Part of a small language model's weights.
Size: 9 layers, MLP 768 GELU, 7.13M parameters.
Architecture: LayerNorm before each block, no biases in attention or MLP, untied embeddings, capped logits.
MLP neurons of a small language model. Each row is named by its layer, matrix (up: input weights; down: output weights) and neuron, and shows model dimensions 0-191. Each number is 128 + 24 x the weight over its row's rms, rounded and kept within 0 to 255. Numbers have three digits each.
After each neuron's rows, "fires before" lists the tokens most often just after its 100 highest values on Wikipedia text that the model never trained on.

L6.up476:146149103089123100116121137175151089105110098130090137141120131100148173167144136136124138108121113150100128164120110144112154091130087147135132142116130109071126153163103130184115125168104124143107113092156140123087122120136155100105128077098127162152128140118125129135119134166127096109145166170128138168122121110155092163150107146176161076120140149123129147113132135166117151129120151104124113115164077149101141152150149147185124170136113137151150111135116102157150092133154119109106137099144085117066098113117115094137169129132147134135111114150175156113098133141110131119
L6.down476:102154166143153112121139132102121141168111124106162096104102127124095099098149146138118120155145101143100129091142171123161131162137152088093098140134137118129116136138169095116110130101172124125130176158131110111149157153132130144122145142124141093114123099143159096123119122115115149120095120109163074139129142155151138151118147136109134156117129146207144074170136150135095138145108082115124132134143167131125118171099087138089143127122128093108104131117168171117141116088082111112117138163162145114126218116130136121092135096135129107082128132129131115087141124110148116144
fires before: "8", "9", "i", " third", "an"

L4.up197:148132140110136144162093136107139090134170096130130166114155125120129145111133116139140097121144162130118091101103127095125108159096148151130116169144136145141175139141148115095158111144165103113133131107155128120131149122123103121132128108120122132117100105134145124150129156093115092161162141171139136139126165127127150124157096097103061171138118146078123129108092115178149147114103087107127127117110165156118078142101143153086118143134065124111088152133148111186144109154118165107078133116184104136135137133154089137082137113132117136177095164133170148135125108137133124112
L4.down197:122100138114166126119116123113124125115138086128147144098168156120127113110140075149131138119146126151128148141121115130152114127132136099149122129068155124120118120071170163112131118092132123121179145116110126083162128152093115115123122077099138119134156134120136093101110148131118132101119107146137169114155113139124134140101147090116097141081150120123113119113160123047103131116118119125138122095172166099164150110092116125137172139155091137129132175106151140110184107144141160159126124100117132144138153152165218131124111139114107107143108137137130148150147189119164152115
fires before: ":", " as", "en"

L4.up666:130145126174148157112121158160110113126119166099133112109104115156155175147125095158067144107158103132141121128123169130113112128110152103138140155148121142149102127110135140147141135137147141153134159132113127157096086133076131123128124100116120117135127124117122120136131114097101073141143139093138183157151150149131088188101158100119122105134153147106113120063115126114169152108149116122179099134136142127143128157145141109097165091136150101141142095120184106126143104143158144106124172106155088129134157146119080113137113128161130129103106165131142073128104143074092096116
L4.down666:122158174089091102126142156154129106156129094126109162130140107131159103116120152134119098095114128149123110109098122142159129122145116135104144165150119170146107139116105099138133147101113122143143152107142172081138090124138136146147109114111162080131095098103132084129162155113146115109170104139106140162150159178131111157130109153157148124098127131139132142147095103095099123164136149071131101089110152160137126125106155152112097133121156096093116171109107124123139184163124116123171129094103143175125136125106140199129158144114130163111087141117132143144102133102092100106
fires before: " a", ":", " Succeeded", " an", " ", " |"

L6.up590:136141148149143158137149139142132106135141129147130134102145155132140107149123130123151132145061114153166115146128085163147135146116156129137156144119136111153126083139126109126165169105148108129106128128142138115103069138106186129127181156151146118134090100140097148125104118123126119128146181173134151119157133113122137112120152126122113114128129099090080112131096155130075132101144124134127134138113114140131118114157152147119129130058124133140111181155146090130111154134122104122146135035120134152137123062143098122071142123129115129092117138172106114186129145099155096113
L6.down590:166130109096112113148122098137167145077108119113141125159105130120117132110137166128131115125189133120115117109094126087147119092129097156125112117132146116103120168149169159113104090125108125104147136126111121111113171120146079150144051096101108131150172150132126118116142159121136138171097127088165108107142128143135130133111101134166147129150122161163175139117167114117160123131124163111128109090142136132100121141097096133154144106177123127146142087139085147129151106136127121141061096176121103092140160169110158138125131154130115115118159113104133150111152090164119131170
fires before: " |", "5", ".", ":", "\n", "4"

L6.up48:119177156140122106147118107127119163130121138157136104101126093137104135106167112137121102123125147159125122143141128083097158188093150167192085183134093159097127107083146117097110164173113113126156100138143135121126117132115103110115140152092089129144138118123118151148108120088131092163148156106113108100108118128132116129129140136108137125091168106137123195125179127137112159138183110085105124100114108115127110154112088112095138178121123171112129130181153139146135105105151119164139143079124160106119157134140141121131143110172114134149119115123130128138143157107149117110
L6.down48:157059063154113173154130173109164142130142146098174130121117163141154109141072140128109115128123128090102087121124131129098110126149105108106158129135121169168125085160113138169140120116138133126108156150125169132118111123140136140117092131149081130130131105149119121115131102136137148111124139119104166089123111134131127105130118101121106112117121142080125105131107112154157144130081112151113130147177119151164131115154137159140143107159097098155070154098160094118176088135120146132115149161133113133178105143100092136129108153124113094121176136099132149078130151141136136164
fires before: " ", "."

L6.up84:114112166142134145159123145141095132126167093148110129142140146149178190141085147167153132133122152113142160113132120122099096111093155131134103093122107125132102148129157129126170128095089134116171095090099161116105087125130155076115136160123117188169101116103112106123096128133145123122166142140172139149134121130143160149115126134154115145101152069160089134145152135121120121142127114127099086124105143138096120144136096124087142169088112136150109155086131119094143118155150127116111124090179099123102107155108107131140157081116151120130155099137134130156092135143150169117
L6.down84:131148119119109132075130117142135158163161107122140118127164130126145121145147135147120145124133071119130076091126101065133135122110133082122130139149158130144179130121117145098131079120082125181188160140128137143137161102114102153116110089105176114123114126172152135152134098072084138157105147124132111177123131126075116120148106147141102126144106087121127119117159144114058120096118155132127133117132139149141124139162124137166136082125123129107153115124142150118143114106103116131095134114118127145156133081106144162153151165124128127130094172154143110114129170120094167136
fires before: ",", ".", " and", " |\n", ")\n"

L6.up56:123135101087141119131138112113118055133123135166122091132141128138134125141101107122154121149142131123114153137118167103107135126111123112163133142144112100059129110128125120148114160122119173096126125118130145120120114125131121161098127107166115165112122113170114122102095115152127096109158166127132115148114152161160184178154136129146112131139118126129159117148113054124143134125129155175099128125112122128130096145131114138126126146121076093122118157133101108125074075120181138164143173158113106132079146168152137162115138110115166163104165087158174101139117097134122141092
L6.down56:165134136129123095070090131113147118135139117118083106132125139103138152129148111165132117118140117121077133154149117122104180119126134145116126134128140071115150128168148119061108127162100099133147138099154166080128111117152138104143126134110117131122120146086103150128115112115135083125144112143106180155120154125166118095174100123170112168113141167111151161169152120120085145097122147137116161123150117117177147131162133124100160149156118146180102112104129104127139075135119117151133109107125172094110158142109137091147107126122125160151115147124124111092154094133098122182
fires before: " ", "7", "6", "0", "s"

L6.up196:161104155142095084128105146144137122134099152128112093115104164115147131115168124156122162121104133167093106161126070108126125144101129176123117135136104104131098137170057130143143102163167150164121112177128129137105123132126134082136125136109160166097106119163168110140164130096120145132145153134129120126120131166121154129096126133135117113129112079065129134168092130133149174120135126113170153147120120133109116137121132141126121133125137110108133143168142114120157065124134148172149135114105131165118116115135125113133084107130182137135135120093084163072135134132101086094
L6.down196:107139079100131149113128123151120163091130140108125124152095146118122162119132134137108123116171187168156143111160128101137118125146106126156104113122108126144086157143179125139153162140125099076103146118160106120157150113092126154126105105122192137138100085113128125110132144143180138100113118149142170119148119124108097145108120111104144144113143181157124139156143148145118152098106146126129113146170175151144121065141115136121113101122115127141143118177124120153083133138098133174089093149111138086134129147146123143115136105157098130101167144092126093067091111093136125113
fires before: "8", "9", ".", "0", ":"

L6.up199:138134129173158117156124089122164125146159112173153120088160123145122124121110130068125121142122155104102121109106159132111125126075173155143107085132153137135147115107113120100058130144105104101134105155135149149104100115095109164071127143115133130150150085121137125185113183108120114077090159114126142144150146143136154141102123130133118121090145128143111174091141103136107135135130109138109135100115123133108078140143104098151092123127146111138124105145112149158122142105131107156173147128131121155116141155125129130153101165102147094154092111149157115190140155129141163170
L6.down199:155073088118097120123125102131150110115105136092150127131146151131144125108150103113135096135111105133107121123147118108106164115111137159146112130113082113136107120135121138081099128111159135113104170167153091161142116104155153135182133147122130108097121121143099155123091132132133160114167122151115136128093174138140086166104113135154143138146114109145146103167144143139140130126106133132121155169109158144115157146141152102132123124122113142151110129055141172159094133110124133119175172149169134129147102095114084072120082082124167168097157128100121138113136122088127189115
fires before: "5", "4", "2", "7", "3", "0"

L6.up598:140128129136103132134127149138121146167097128140130155151161123149133072071128102143125125146151141142127125134147106097142138159092093151174150117131068180126086118128119154115150125112171140150140140089155133149107114130128104170148139099145121118110113122104081161128115090138081105106136119142102126145140109142149096137169124140157152156182127170115130089107106123098117080168090128157096119128153122093123121121138125183081124106120137106143153144138140135142120158163137146124152113142106128142133121090156090169142162117143134136149158105085092141124098113117107102067
L6.down598:097121172140135125067106132137152131074138130135114154108134140171147136168128103111149057108120138137099126113115141109101125159147091085119138152118128144117140111120129141175140149141121112116121095163130154129127114131193115059109130140105152127122143087156145159152123068158147143114137123130143104123125127161114137148071092108085124145149167094126129129142164113115102153128154117116140173171126126097108144087106129118156112131112124142119121110099137101167158139125110104136129150115150167128150121143107112114088115149130201092154131130141124094158144149112106162139
fires before: "2", "3", "4", "5"

L6.up706:167154136171107121144124157155157149153103153163100107120126136121127128096151157152135128173146101124114112129113135113143103164104147112148091112131146140090076140121100123130166138137139119098124142091135087129098130149117115093104117132099110151115094092127159101126139133097166094081168163162123109140132129130119142153138133156119170124088117130135096128154143129182145161125151141173174138095114110104136120120158091109123112162118087148098099080131128084132140108098096136149120166106131154105127117110119133144120080111101157161099140151107158141145147157180073107140
L6.down706:105166155137125159122103119151097129083147129123116139159114156117097149140139106157143106091143139161153146142151117112162144114084130130099171154103111112120134129170096099169184157140107147168095132121124100119170140102109114114119149117121086140112089105094184131182128127146124150150129121118141131145123135152133127140125144147149151105096104139122102139153107061095113083103167138096143141158151152123109137136109192120109102117131112097124132129124071163110145120080125118103139163141153130126090166134122120105122089157099106119126105138124112150106142182134158139100
fires before: "9", "8", "6", "7", " ", " known"

L6.up82:153134130157092125083110100116114128198106153139151116123156117138134135148128128115134155162119157134092091140112149121135146165112113111177105113151118124120127107116050158126118107144127154115131094134059148128112126108154096124142131092125143154116118106143137128119096139122144078158176146123135133146143111093091161110133153132120109113117080138099111138128128098139161144153131160142133132140111153112112103147117125119103144162135094163114114187156126079116154104145169146139156143159101095187108132115117113155096096155077154114133179134146161152142119144131090115117
L6.down82:159118154107116096069167114130138127133100144095131117140129103164129100170140128180116136118130131112141148145103143128104153152106124131114133088094145121112124156136068112150192120195109170110097157144149103082138158123112122070100162137128081151132106125138142120113158151109160096124152126125150109113122151111150121155140106157149166126107135126078125121178147110147142145099170143134140137125121083140098159125123113176082126127130134120129113113112112114119151089147108123143161132103106109151091163146117106124167092113102163140127105138140148126079169154115117135134
fires before: "6", "7", "8", "5"

L4.up325:092122156144117123112117087118129133127193131136111144135112134134105110110119107139068176134165119142173116139143109169141154139098163116106119127079156085113115114100111105152127122161126127161128141155138131130126098108087149122139115104136117164104112094134151098179104111096124150083111156098144133113133128157116087102124067108142113131129123099114134136098117110145141097131167138116132155137145139149154136193134170084118143148120140073086109116115151164135149107156118112131118105176109104118148143123168144144179134113125129146102119159119180123129165163106135114094
L4.down325:188140137133075111130130150128136127113192071100101162123181144109146125090108167156099134122162113114147080118101110124124131128140150136120104110158143125131138135148124114136094144093132080100122141116123171144112121121136152109096107118094151124143112057083128133184155128135115158126084132130164116093105115151118115162116139144157143144128153123140122174123126122189115151109109155146089139114126094105149100131115115142123115112106151121074154146182123124109145127121154114127124136121100107112136126133135146159109076135140138130105146140151102138196111170114121134146
fires before: "-", ":", " |", "==="